config.toml
num_key_value_heads = 6
head_dim = 96
norm_eps = 1e-06
attn_scale = 0.102
parallel_block = false
init_std_up = 0.0153
beta1 = 0.95
weight_decay = 0.69
warmup_steps = 266
doc_mask = true
max_steps = 4705
MLP neurons of a small language model. Each row is named by its layer, matrix (up: input weights; down: output weights) and neuron, and shows model dimensions 0-255. Each number is 128 + 32 x the weight over its row's rms, rounded and kept within 0 to 255. Numbers have three digits each.
After each neuron's rows, "fires after" lists the tokens most often just before its 100 highest values on Wikipedia text that the model never trained on; "fires before" lists the tokens most often just after its 100 highest values on Wikipedia text that the model never trained on.

L4.up1089:145138141116158111110118082088138121149141181170175102103141098148134147142139133143116158133160136133079133112147164116122143168104046106116166146119126114101148160080122145100130025130179149108156169155128146186174106085143062142132144103130137093077126094092153133115176160173084118125061116146206124155158091144092071090169099147135140135090131155136170100126132104120124104105098083132177134108115101101090152056123138116044157101090193128092116108142100130123089222096127109133125115140136125154164158131126105063105134103090135104153076103117096141089113094161129181119113123108134132107149134166103119070138122126062127061171046136108095071139104160142091136141121141115110128114164098175111153125157141080144120146079126130097141070088187117131098144112118130
L4.down1089:105138150104140144141129051143165106091127099190150129115132094133146116158147154134090130027112136135116057132138168178128104136126157102138102124080121118130123169137157171136138151142095116138175124099132198102097155138190190190168083175119065154146170144173140140132045117117114119106115167096077174118108090115236079109074124113161141181111093120089130139149115146116114123094086122138137125121116083133174139131056145139215102112137081167135135147110131168124106159118161180129140142137149113136153111094161166170140178112154068170097145184129145158162167151101117117069172154161097128129153107137174142108136194127166128147136187108132098131103086094138079133160154168102140158133064139093179091115111131109077113107135133136156189158121171142124063090068075145
fires after: "was ", "is ", "been ", "were "
fires before: "in ", "by ", "to ", "as ", "for ", "on "

L4.up2122:149185158141126155149132111157141065147117120103158185188144102095073090112105173171129144099120154137122134115167119145097126067159135083112121162127128166119121098221127172088131055146025118107132132118159174117098170171159110157224131238120095100079174140170127147156135202100161127093142152139131161146135162121075127101165118091123131173162131131087142157144155147124158190138114089067154137161166181163186083113120106095120093129134175133163138116145131158199170134082109095113117098095100089110133139122187100145128125096135129083132139147108073139126121131142135136171161118139125146141114086162124110171163093131156122149134113108157111190198115175118166201169144090184158157140146203111160114112139128109141104098144198129116164135117158150166099163081164143
L4.down2122:143090116111114158111105141116130163066165142099121106111132136139150143161113079103162136135125071105093151144143097167161154140124120111124135077115079141147111120040111077197088121118133106180116105155066131130108056131124125139102146083154156099118096130122125162138181119141093178158093116108168166114118115138131137105128119180114129117090048138130133072054108144172129069072158125192148121127105112073095156157110157143160193130132146076111157110116117092132124126179139091124126142073147163163088157171107130116136082103099127175138091124176168108142118110110163153179095138116145119141114142116094113136099159095120143152098116151104124068073138103134146094122123134118118176088106118111080124203115132142100110130138045203149145111117088086100179105149105132
fires after: "- ", "\n", "| ", "("
fires before: "9", "6", "7", "0", "8", "5"

L4.up1426:086108130114125158078140186136124143105095100138077107076095114235120048148154179106099086133111160131125129089139089114143138149186168111092151142156107119090122157144101173111084117133057047176133206058134171143165135136175134210074187141138125144085141190106074148085110124143147110078098109119129176098124154185138100159133096162106131111143176092097118176062140173169181080138072132177069161140128021138145144132122120144163152084173120111172064142152132181143149138121154167036120138102111163136122171114126114130114181168108115100135140127129120146122138101118125136110230115123109114102155144181164135138113131209113119160163110080141115100102120114095061141148087152150108134068089153133220087126055121145140120147112196078125103149138132102135112107145138137
L4.down1426:149148131141123098148140093111133141187142132102199137151164139090147156075097099154170149076141084072094100179150159109128135117099108146198112123120147189099102048131133090159129137135179140118133008146113030138121135128077149095124098140128095105120088125137107118133046150113136115164154153148184045118109112073131109124168179097123154145074112135178149081158132085179079109130151108098182134100153207146087098081095160088101080152107112126071187124093137127129129132110118132162132146107136102102082066125103151122126080073145109028132144147117140030084125150112134065151089130142163133138065148096098128132146111062184103121121128169106097091171107125142136106093151140122171143202139072175077109152160117135100165113162089171101116111108079168138123135172115090
fires after: "| ", "- ", "\n", "(", "–", "resulted "
fires before: "0 ", "0", "199", "1 ", "5"

L4.up932:152182098127127097120093106144103076130181144106154140115102066129101171151153141103113112077093072181113152152167194097174128091179142108160129156141091119144167145145066140102097115091128154173158113134130187167142152169074063166147087107057159054125160146129068138161142140141146143114166143150140146110180120149113119174135179156094124081113089120122153120132133142126121135161145145149134126134133121138170142137112167135175100107130143170118123079150100077199119183147139059191141104147177124150143149105135138180159110106094062100126129070160087172105138140116123134140165015120141116079191214171167135154104105128094115109109180161153177147150159145160135109140110115055103118112149126153142154131107128113121134139097151072117087098100125107137116174140147099
L4.down932:131101124126109125118131155125129098168100202099106117118162188120117145128150116131109173115189093099097163181104086118163171127061106203193100143128093133130124133122169115114133139110124125096124110094065152082053090065141143139108149140155125175219163122143060172107064113108136120098137096145154110120102122055152122100170145094134112148139167138129102121104181151063156125196156139064100175126118096172233095114106121119142170120164142171123108158086034148186154056165117179059149113109135133084127136150105115127096100138160140125097160158119168127115132112162182107107176114197095101171109103182142151108139125164124122132151145121123085155137114075127125134108163070137153150113111142088188121184147150082077166148163096155139159107117089142145152108103155124
fires after: "was ", ", ", "(", "were "
fires before: "in ", "by ", "on ", "to ", "as ", "at "

L4.up287:055216045122089140119171141126105143065090138130125141161099151148115112131101093082114168178121140123162150123170169144106144210116133178179173212107116176077150138174128164155117076121094096129118075078142100105177112140123109141130126162125120172120119138080132074101101148155127101133114099080108107092165101151115157134167122103095109196169089214108119094158092074174177097096130148152148175117151139217164133039170176111162141155114119103123104147100143146160118153151142113112098088042121107123153200134098067072166114113108121100114150129127164092172132132186089161135168111152088102053168144187152107112123128131105126124104128160115094093054083108092149177115194103136110144109109137141100119144085145139154091135140117146139147164150149113105151118153149139
L4.down287:137134134170094117109119149105166107156143156122130091144178077093124130108103191166111127136120157142111189143159112101114105103174113096141100170162135141133065121140132166133129142119116131160115136101172125138127155066150151124130131180109100159178144174128092112140142219199133155104123107128152142161131158131218139155102078109140118091170184126104131134143128149183064163136108073108060146138139152082118133112101121161173156145121160176164113093166094094133151097125168114123118151112149089082124076144113151160120125138131123031112140159112141126125146169131149123128131114139122174152181181121128132156153118120117167074131170107113119139198176111126172168141127143123100170131119103119209091139178062148164133084133154128110075160076081119120090055090155127
fires after: "December ", "February ", "March ", "November ", "January ", "Chapter "
fires before: ", ", ": ", "– ", "\n", ". ", "| "

L4.up1396:134145115093143126112124183088084103099128158089149194145082126151120157158151078129111148127115166176102123142150207119131062138116100145211103146098081165179175143103119132157064170119102065137116099138133148096141103122112080152083187126174126077166162101055151106140109093178067083179110139138167091112171116133132128123149136105131098121160173121098145108183133162124151124137130117165158109115086129186090133120128129159141146118192115129115084160011125110128081129140197093113123114141064143147118110144100154174096158170057097137103124135162088115142117135100128128086162146087132083093072129111145068112122110193169117114106173087141102162097074068130145102125135053150118116172139124091122202111106157109143121100069134109145108089140120099076144157136185087
L4.down1396:157121238049164110103170129170160090132152119146134095122103139161171078099131211135177137146151126086128113100127087156143221154109120153152164135087146091060078165126169146146159077107141151142168158120124147143100208121122160168152088132074138140073132117116078166090175140118144187113084120077115147135092111147130174148049143105127093142129064102101168120135159123102095104135137113089121155101185083115121157117109144086106131170074164169168121089167132109143156182102066190088152167117176113093150114169101113177120072108194131103190134104110113103118133127145148106128116121160096151167136138126128106120082144140060122110146118123127154120175187152138145136123116133129122128118171150152186109137158100104155076124100177147149123123128132144148125088089136176
fires after: "| ", " ", "votes ", "hold "
fires before: " ", "| "

L4.up1575:111124076078177128041134126096124098107064145123066139112080119135130105094188133096189122126069238161099128083119066171107089138158131146150142119173146181126180136137105173078080106134076079155171171146133150136160174090154117157098137208123166114085121135140128115034139188141137137114123086090127104136071148129132148142104083091124152101182124186137138058139132133166159156078135080107086108195052102102138114109176166119155174148134149159106146123123109129120142127079191152107151135085125104113128150141193096117100107128132141088027086149144178140199139126131112081124182170126111084151201116138160104149195138131106122103093139117102168098107140141078117164140116132159074173091110150103129131145101148133169146148118108116123125100149179086172123134105164166
L4.down1575:138146114139129149190091110165151113181123127113190168130177066164127201144102122158102117125138087151115168196179176119180076141151085069099107187133200101161056137116153125166122113197106165101165067140054099152136135132125125144172153112140108148191122102071206178199090096161149094149169121109155141161131100151131087145160163131070071163175136074120095179143087126086116084147163129131144131086107135142159130148086086159152098122105161119171123106168113071123147116119089121168061131139144185167095120091078116145172079096169084103166174136146139092101145148148126128094082132194158196143113157055104172102066110105148183139107124101153126181163119123172128128129091185097098125153136119154103108126122110128134181090136176146062101112123105143139136188146111082
fires after: "| "
fires before: "| ", "that "

L4.up23:113167091129079170124138154127132108112099119160133105092170074125102135142146073084197111087143129110162108140101103120127151124116135104136172135095126182084072182122116136182120153137171107167134040104177069082177175134070102149157142163102206086138107187160134082151139136141157139152163140087145121161124189129112104119122138165066090089106120075143174122154198107132092090110086096068153177088099127095154090059200117132133107124128088096098155107087156151102189156138161040112104117050153145103112175116083158096149100138096119150117137119076118205149170203197070142108151130086131142090126141114171115100165142100112108149137143155120150154119113130143151114174098130140151133087140163169118205114085136067190146118143138100147107110091144166128071154179133184
L4.down23:120097166141098102114088179180112139165118109102103120163113159115154101148111146111102130145131129139110111089171133167107112034092107076125130092167137160142147129089128135192086127135137146126175151148070162183100129157160176102125093128128047097121156095118163156124121113151135091124110143129092119138165174121078093105157109170091140173133098112080094120156116156127108156132116151189112147148084118173154153178104129113099090175117142118118128158196107156094127112141113176144162165132165075155139107085084103101103166147183151203095120090154126156132096104143137101070104124156165128131080155082124115098154138172158116149079101151131148160107157227112120143161061098085174126172118084126130086135180162087137132069170129162116125172097112110158120136100125156
fires after: ".", "| "
fires before: "|", "| ", "% ", "votes "

L4.up115:134138096145104092051098071140063156092116182113044120122129146140143159124135116102160101118129075091077079143102169154166091167089115114188125174159147145183103142188103120100164158171065126119182102054098097164124123157114093158118184139159145092169173134138163151143121090124148126158161129126139128079176114140132152197129138073062039134161132111155141143080134114119161086180125111123184143120157147132136123082132162184155107141126106137112183131087123120179123123093122139146133123126121111120140118100107136157133155101123092125143109089125149109082154139208096126134180094121135097118170140106213196113153112087175110148157144135179134121113067114091083179083173109140133091153143082136097172130071096147119197135144093102146099124109151119155125176138132056
L4.down115:141125216142073155126127169170214083147143099113120104093085077170117094138164096162119133123115159135153136154165122095198138145109133146157077148161164132116085115143177160163111081126150143150066195107150161067131121129193139148189103156148151139128125150133126152124145123176150120081126109151104138192118157115098129099117114098135111157137136138079139129139121105094115145091159149114070158126154073115117083175141158143113098141112178160197122153156092172102140078121089099101113172085117143118133198144107118187172093131156124102156158121214136098143109104121159152128168116187118140105128078167099082112110094153127113104110136091087116186135144115106118117112091122145112146121110193104188098188210142142101129094114173164143131113121103180135122057084139142
fires after: ", ", "the ", "in "
fires before: ", ", ". ", "| ", ")", "\n", "."

L4.up466:108188165130082109144206145076140110131094139111091105135084119178107108160143151092155128178173177155158161065131146165143127102181090157165122141134193110087105177118132162167073104093121140171145166148145127147136114135126174147106108139117148141142109147115116075069111120135131132100094076074075107137162125178157133107111093029141055088095097112114148156088175093157151139082148105080110103079082155187120130135197148133119041183075109151082152131150142089066089104116153085089126137103149153136091110096136126101098138083116110167153084139118130127108104113145183097201111176144139099133148115133176127085178095149094136074089153136097147049217126134143132160148158196196108099136126151175133127162109152201103088141116156098133109185123081083152092108072165157
L4.down466:145183193162182166126166124152100113207111181105139163173142112060074144091136073143099148092097032139121171144102104113161140076160177165149075135174085102078111088150147098051130107054124093093128067164098136154177175086125132142162111160137114127104047077106111124155098132126125126107114170179155132131157185107123132150120146088063106170147196132119140091152133115136101158142153119124083074115165137142154111116124159126215092114147109112151106040157141088132085123129125158040132185157089114156068115157142127135093124190186108082105157142089109141132118106123128084152172152157116126151141160085139123153134097133127148135137156147082148114155060139100149137103059102141130110178146077120153155096157112053088081115148133114102143110074115107096084145148150133
fires after: "| ", "Total "
fires before: "| "

L4.up1177:160121129133101039107110050083129136127127135191114167193220118123129130173134105158089189056165104119127165135197144121118119134064118119161107156112076139098145153114069162173137114141104144116138101164163231165146108114155106210147163105149167095090115210090142169139104051148113142062103174139148169158161140142125098057189087147120096123128104183119124128120129119065158113145129148183130110177129162160136126094037157154150108095140111172109147121105076105069118121118165084135145107156120116129172144114103064176185164126150131130140130146105106139114135091164127142068139096137199110139118166160178115110097126165102091056129148106161131031127145096093133105115084151115104138073157196142092135122107139131134073100137141130122109112138115137132140087136133132
L4.down1177:108083079147100126110157154096171153111187139176126126122107169110153155068104134204189150145100103092176134185115137148184092133161116122076076142136212151119093164173110111100193083123121097068129126090105137119040124165123132142120093151091101135162136120168134172148116176143074148144157166108095047086131089097110110146145104099105117140134124098118122102141139127167142121173164076134137175138065128040079176089107130132145153164136150155103128159087174175168203166109100131148165126135117101174187143049136167148141123111155118125138103155101083041174125167099100145095058078105176128114133123161108138084136153098093168113133158141174143103132157084098145129171170098154101122123089154137119167114114156112148083133092184149109126150164164134085123160106120124
fires after: "was ", "were ", "been ", "is "
fires before: "by ", "on ", "to ", "in ", "as ", "for "